Part of a small language model's weights.
Size: width 192, 2 heads of 96, MLP 384 SwiGLU, vocabulary 8192, 7.94M parameters.
Architecture: RMSNorm before each block, untied embeddings.
Training: a variant of Muon for these matrices, 241M tokens, 7364 steps.
MLP neurons of a small language model. Each row is named by its layer, matrix (gate and up: input weights; down: output weights) and neuron, and shows model dimensions 0-191. Each number is 128 + 24 x the weight over its row's rms, rounded and kept within 0 to 255. Numbers have three digits each. A neuron's up and down rows have the sign that makes its largest values positive.
After each neuron's rows, "fires in" lists the words (lower case) most often at its 100 highest values on Wikipedia text that the model never trained on.

L9.gate364:110157130150135137144106130149128143073083084148119071133101117137128148121089127081131097113127121129133110099131162100165129162085099129132099122172121167154130094168157129092108097148109128089128137140099142137117175169112107127110103130160133128137146092131150153107115122096159131132156139177104094127124106115149166132128116114138117128151177125146133127100131130108148153105198163068065114126109163126134152141175109106174100139110121132145158153109122144140180089129134120161121115120144099131105110139121163117121115141159138160112141110126121131109124111154167133113
L9.up364:162118157092124084089166113137125128090121128150137109105144131132157135116151111108121140122132114106142158156177132099169115140162106111114150079088111119135126175112139127101137129147166158134111103129110167165128194147145110153140120162114112145180142151071127128116101115154135100117107129149134114147121114136132110167118126155137107143122145132131089131126082127104136139151090093114121166128144068110139105137158093138127167135131113087088102122114131134138099103150163106128183152124057131138087144159119129084132108127149106096111162108122115135160132124124171103116
L9.down364:144173132136138141156135140133102134145142108149064159103085136122139112117156128120152120120141109132101139113093162116108134114145120118131131135149143123138110113153138135129074108137146126133121131125084118137138136140113121129136098085146128122138116099170138141160106169089173161147152098092143156148112100113143175133074157115144112122172125135164120100124142118103108125159177161132124138141111133128129191099078156144107169152078136106055168168127155136142148116130111148119046110134121118125158076109094125112120131103140085152137144129132121144148115153127127146156
fires in: "the", "american", "league", "association"

L7.gate89:076127120083092124141091122156076129106116165149096154142140128109121102161110142156161101059135143166103103110132124115162139132135126130149107105113160147132103084127119137129112173135062128113141134150122108082099100102105126122122137117118128091095173114118135146122112108119139128095131112121128175101115106107153095148110149093163111162121162163123114151183124145148128185158133137073115139157134134135137135098105130128120171149136138146127145128123112141078137134130109119103147136116128184127153124129124097131109086146147113132119164090122133105157094128174106169149
L7.up89:142119100156104114113123135167168153146115142112146155091116097118143131132063108152133134097086140150132147115155112123109127120099162132121124112125078087131116087163128160162114134131182102099171112100147103151120135159114105143099118104146086120112129109122142111127101109152128122085127131100144172090103109140116140106092121096130136132145128131094120092130156105127133137126100139094145161096099120071141138127140127142148147127200105129127145167149150127149110150119078128147156144078143150112126098135132127128152146119115174136161145196145132098092107143108115180149
L7.down89:081107191161167134118088132098102134102127096152132129130136117115133074118114102141165140134108122132096136131127127132099161132104115123203078143152157111119113095156130127116126167160140093117119154098136125111116080086116145120101176100080139156133140141112144158120088116132157151096143140141152103123129125144116179211092137135111095121140106118120124113125133160097085082138111143124096123116099140129106118100140115141131112142149124131095125130117064098123122112101100141105111141147073169138147126135118139124133126168110171109110145130150122132135158112138117144117
fires in: "to"

L9.gate36:134089097154172146155133151149058154131167164115111125113124113113111140134114126150116111121139108144122136113115118153154111096128098136159092096155078089159100159168144158146185152115161088114115122151165083140119121107130135148114121111099112107145105165159093116142136129119120110129151139094086132124115106120143093114095117134095128136156137141150129057153101116116104152131142137113120109110153146087150110134120136136132110159143146120137140175106128118091152103135138125144138143141122140115096092128100057095109166149190105161135115129105127119175143136111127088150
L9.up36:126109169133078126082142127113140161142106069145117148147156140154143121156095143135100136180134119141152124142119145169108182135145142154093108151130129127149144136109122147162157101082154151137179078092086150116125150116123146118155138106106144115107136165115163108138138150118132153137121137159135115151135109144152127099126161146150189166101148132138134109125120155144114090104131118166079130107122087106093126139100159125120113059161152157071129124119134108111093160159165104113146129110122152113118138138107114127121147114146105124151145101128125106089100160094103107111
L9.down36:126111154117137142133076135148137124104086125101123169116158167142133087130151095116114083130128138155120122106133206112171168122148102113149117156135102157123139152102113075132128118182116183138120090115132136115127124101096086136119131156180155083119198102129119141112143181153113145115130132159138092144168128137148122130153118121144109127146137129145112114121110138140133137154126118155107106126151142144075152143105134072130106138155136161138118142135112137149130153162068119108128147124137154165102121127084174119104146148120107140125155108119166124116151089151161130127
fires in: "the", "s"

L2.gate135:097145122139136127114112109154129106133163172142155134165116165153091153141126152140118140144119127212157138142107159150172080154132127076088117121141119105124146112162179151116142115126138141120098103110138086159092143123105083112132142134156113108170148141161130131161086145133109077140132172138110114131072150112131127123101129132084136153171117130131128118123106097136126116127136106140125095085144150114149105153128139101177152155144137110084169132143135087120106128126125108142088198122095144155131130131121119104133144142155117097093117132116133149160148091122142101116
L2.up135:113135076107135134148146123114147138148161110148132116109129072096170130108116124100138142112143091116123129097152139096128172086124094143141141113139131149119103056120138132144135143116164183131163096126127166133148118123137158109146165158128202110130095121099139123134108167155140136139142136118087138110139112132128147122217096117112138141084098146130136099115149132096107150098114135086126129142151162103138168125157113137154134148120148125117087134130142158113127120142135113164195100140141143113105115093124140111131107146113156150133102126179189107143093138121140126129
L2.down135:153140199124141063130133120165147163136165093067119132139123168128081136115142143104119149128147117187152107126112168143140087141156143078090114105147131126126150145139153120102157111114124117117106149091118158110090139113136114139115105125140085104134173153160148123160127087111098148143152138104146111137085174139120164105099151111142092167171129125115110118136140104137125082099096105121097154107133109130130097150065152098130136121149132116084165121108135120114122134140137142107139165134105130136135098153111119121104153104150110110106161103109113114103119092147127103123
fires in: "s"

L9.gate257:114126133135160105119135116155110129136101137120169128092133160160159148160087149154153119123111105129130117179117165120139090131132081151128122132113107129134112133175086104143117154149140128107101130124122143108115125151131146132096122098131164132145118104158160134177083100113134119130157173116092151084081119105109105140126084134162116120146090121091112109135121117109139112176152130100121158107078134142112131066105152172170105093136143157143123121117092116113157185151113124178134115102170171128141172132112116143153138145128154120105169099107127149168125124090139141132
L9.up257:109148136151134126143137112148109126114141123151125139186177087150143164129153154124111108121177149117086128127168100109107124167140120118078143108098162141107133173163118098118133143108147176078119145145098117124115130142176129129147129114119115153155152139168144097128151144130106098117122152130100156107114129116121132138132108121157190122100106160142135106111142129162125153154171155121147072100098136139139153130118160144106158115146154111152142109126103157152117086120112112081102121128158135062170097142109119101112125122165126181107122144098164157145151146110122080120
L9.down257:171128089089148118151145124124125126160096132129114152121132173086140123127091115091100103120125109187121140141156108077132136155151141117142113129156130117129138141154108125142115163142122162084138185143118119144135145128147155087095088153136113104090131082097122147115106122095120135128135173085135125156125147125131117125106136107140115134140141139167129136092136168168141124091180099089110156092163086119105101144161129108123144111103144141156106137115151129127116144118175117126058140132144152092140154133046130093104142110155105107113125135150146124115135088116105140143
fires in: "a", "to", "his", "year", "earned", "made"

L7.gate65:141119114147126139147147143117109155102124109118125156130177144149151132157114138175137159093128137146142127084148114086106117148119137124178113137132128104128130142128123109118111133130118135129109109138142190117149150138140159115152112121150142115108178111126098124107090101112110215113145143104118124147084141095123138091101147143149121130166075104156187169119128116121135090127107169148140160143130115110130139119072137136111146105109136169147145090123160144166137137082127152137083119143153169057088091132154147101148103136116127144110125097147090164154133123138134152143
L7.up65:152100130102111157118155151150079118147152150121090132151123147113122149150122140135137111150119099126145109095128112137125121135149146164136202123091121096084140141132109168150136109073070138149141143131130073139144141122108122113117131105126129146125146084093115149111115140151141123095105139165127103079126157156139127094169155102090151119123115074137166124135115116144128118133132115127141067120139065123109145154140124104107153118166147089152094123141145120139146109116139102127135112104144122109079150138115113122132127134156102147114120117130156158107094205060144134150
L7.down65:096100118145147111148117131115165139128117092182096181134171106138146128157099080175141137067138148119122156130130111096117093157108123118130141134158133100153119156148158068105096128143139127120092120149129114124112114121140156142126085102143142112120124116180071098112087138121126190122133113091135137157088123119143144109124115151140117129186101155129187173127163135159112090133127145137145117179106118098131104129108135155109135122124173170125138123102117128135121129105096142110138124130102150132148121131125102142091122150092098134106136148117110085169136136157113144092
fires in: "was", "had", "won"

L8.gate249:128131095150139142147113100102161108137138127157146148124116126060136117173104116123124172122156137136141086077120150143131125147153112137142145149104151124118135124137142140099130132093108132135116123128169117101114131134161134139106129072136073097126160180166108135121122077171148118102114118177134115096118090128131165137133088175132128161126090124140135151140111113100106153180095145135142159144159142137133136124137088143174155139128141120095137146111104101109125058125140110150156180125128141113104080169102149116117123159161093104098131130162116156136140084144108133119
L8.up249:118108177105116170113123135113130125126089121147155139116149130121135128149125132157091144120137138139124124125107151108101160113122132153100133114094121119112135088143162134118117130111174132117149111082120153114118114146173138128162152134164105064184129072122120151130131168136104090161089113109130130120088148121127102112159070114112159178132117133084133161145114129123136095149141150143143157120128090065099192137147166112126145137137111112119199105108122143117124136117172135128144132136119100072115104113135152132165149110080109111101170145159142091134140118122120134149
L8.down249:140115099163141134125115131165115144108127137120132112093136107135104105140075134101120081136151131143134100122103130123139125123126120101171144143139106120116106101160148138168099128164112143135105113131098135123104140148148117135138117073108148126099132149092139127147125105127171162144168114113135081179161145127112183127083168141129148097144162144168149136070115080091086131107126109129138160158155142168128084155113127119128161099138130155158121115133137119159147124130127138148163149175168142110124179152056140155141128075104114136129134167081120115143147144124157123124
fires in: "on", "s", "00"

L3.gate255:123117107123125141143137050145140144147096110092110130143122110176186172107118156096139156162180105147130110116088100113149128166117108098117097109188123172129114134139124150135156144134139123134145120111149111136123091136146131129150152089113105115141124110099172103138140120130106125146105133132107104118166081122120087147097137118100137142138075123102118092116103109118142127120132109116151138126133092100100143154137094170115100101103143138119159145116079125112123095113106104126167123115110129164180113104106124153166173116138108136113141131114094098107136070173163142152
L3.up255:103091131115146157127169080137130167130135171119087123116136134103139130173100105084130131131141143133117147118160108128098160170120105113088146100136149132106129127147068106124143135105147142136128136125095141132123139100137141139132120141111124160142103097114156086149095128130113095103171116117123124140144132103134162156120099111095117099123106126105115149097125086123124140127158189140101101099127079100126132132124100152134119103106124094068139151119096094152122106123122105155170128097122144137104142195075139121119136155112133085107150129105124130163207106167096109110
L3.down255:129150123121124150104138098119107114117113108102170119109166162176134136106109143133132152157147140101163136140140122123133147116134124124117082126155140097134163125161117138136115101140109132153118131150182125136144127075113101127134116154161093141136165123070158103100141093121111085137109136139208137112077146122166150154115109128084133115112101121169132135132106145129109118119110152158120079105147123149161138093138109113129102149114111095028128141147092130119159130131117131129133098108144097157124094107139102144144127143137091133103188133139111106126143152157088097103
fires in: "the"

L7.gate233:098175101101094143107135134118154132128122167109080161142155115086140105170117100165123172117113150133118138138133109131127095132185124134092122098149138112125158103163116153159104150140117110116148148084090109139148127162120124130097155133158144127148145097133178169155147110147139208101114113159123105151107114127165119119113149118150114116156117161147100118144177154124133117119147105141084116110090116083137123082117175161130123163120135157144132109144112126145106160155149109114084110143138126113162117110140129138139130200145132127100148122162126138126118089130152140167
L7.up233:138137092135088085147132127097131105167119153092121124118140147114144102149085106121107116149141128133130149080120152123120138117179153113142179097127152087126107115127141181155130142138176109088123095111108109150141098156100129125100080094124126126134134147101121112142097128122163160158125132096142144128127116123147150124093122090121073137136157135129157089128137146097141133070108182123128130138149117096133146134147136116111116153154144166091091135119157145101106167113109111128122133091143137138128150159138109110182127203125117128098110113202151137138152147098108148113
L7.down233:132159129141132116115145129143099164098119138144126137108130126098140137180119107130170179137123157168103106090137135128114135142151125129098134129108161135156100111167139137145145145125150097139136105147087116099130135140106116108101093110158109134151155145113155121147084132120103074128129107130184130147151143134108173098137138168123109097117189126117147077116118095091136158115128122116121070159052112095158152136158144138125116123123143128104146120140122140129108160140120117115146136112137113122168120133159096133118100143173196172121134187098150134107133067142154126124
fires in: "to", "can", "t", "i", "will"

L8.gate21:149125128101126101132154165174122106102085129133159111119109070104163116150112140149155180107145163125191136115135150104112126112122115126166177135131157123086134159134136149145104170137125129123134169106123132137115123130138128072118141078152132124123125109117071157135126144151156169124121082126085126105120134150158129148142160178109118161096123127135160114121115135099138086123118145117198157133127138141109110185139133143113117131118135139170153123134086141107111113100107126119153153144135170136113073110133141113181098145113167151109164125108156144161126130131110113117
L8.up21:178132152135137159091123093097108120152085123102178162133156104106129122166140103085135139094154137118084121108144124102120129094097149157100097134108110112096094169128139112142123125123145123132135083134105085099124108169081121167162166117103168138130083099132154111110163093106145144139119089113096147055163154081142133105106113120102133139172133115136095152119096135117141160175126115121105091157135096144128167155109109131149148130115146153166099117133134119125146141092101127136117120134122122153088134122117152147120146120150115148132144116109149109181152115125126102120
L8.down21:120122088128167096101127137141132130107167115129150126093145115074084103119091146116151163152129126163153128102134138121141118187112099141149097131098125134143152115080141109098164154179109149155135152132153132116090141162136138107105127122149150142124107140142107109125100146139109112120115171085146143152104119142156122144124168139124114161087112119105138106152155145138117117054141148121113106115116079140133082131119113098170123097087147130141144090097084133099142140137072147125121129142114138113109156105107105148097106141115169108121082157142122125111108155199137142136
fires in: "has", "was", "is", "continued", "have", "had"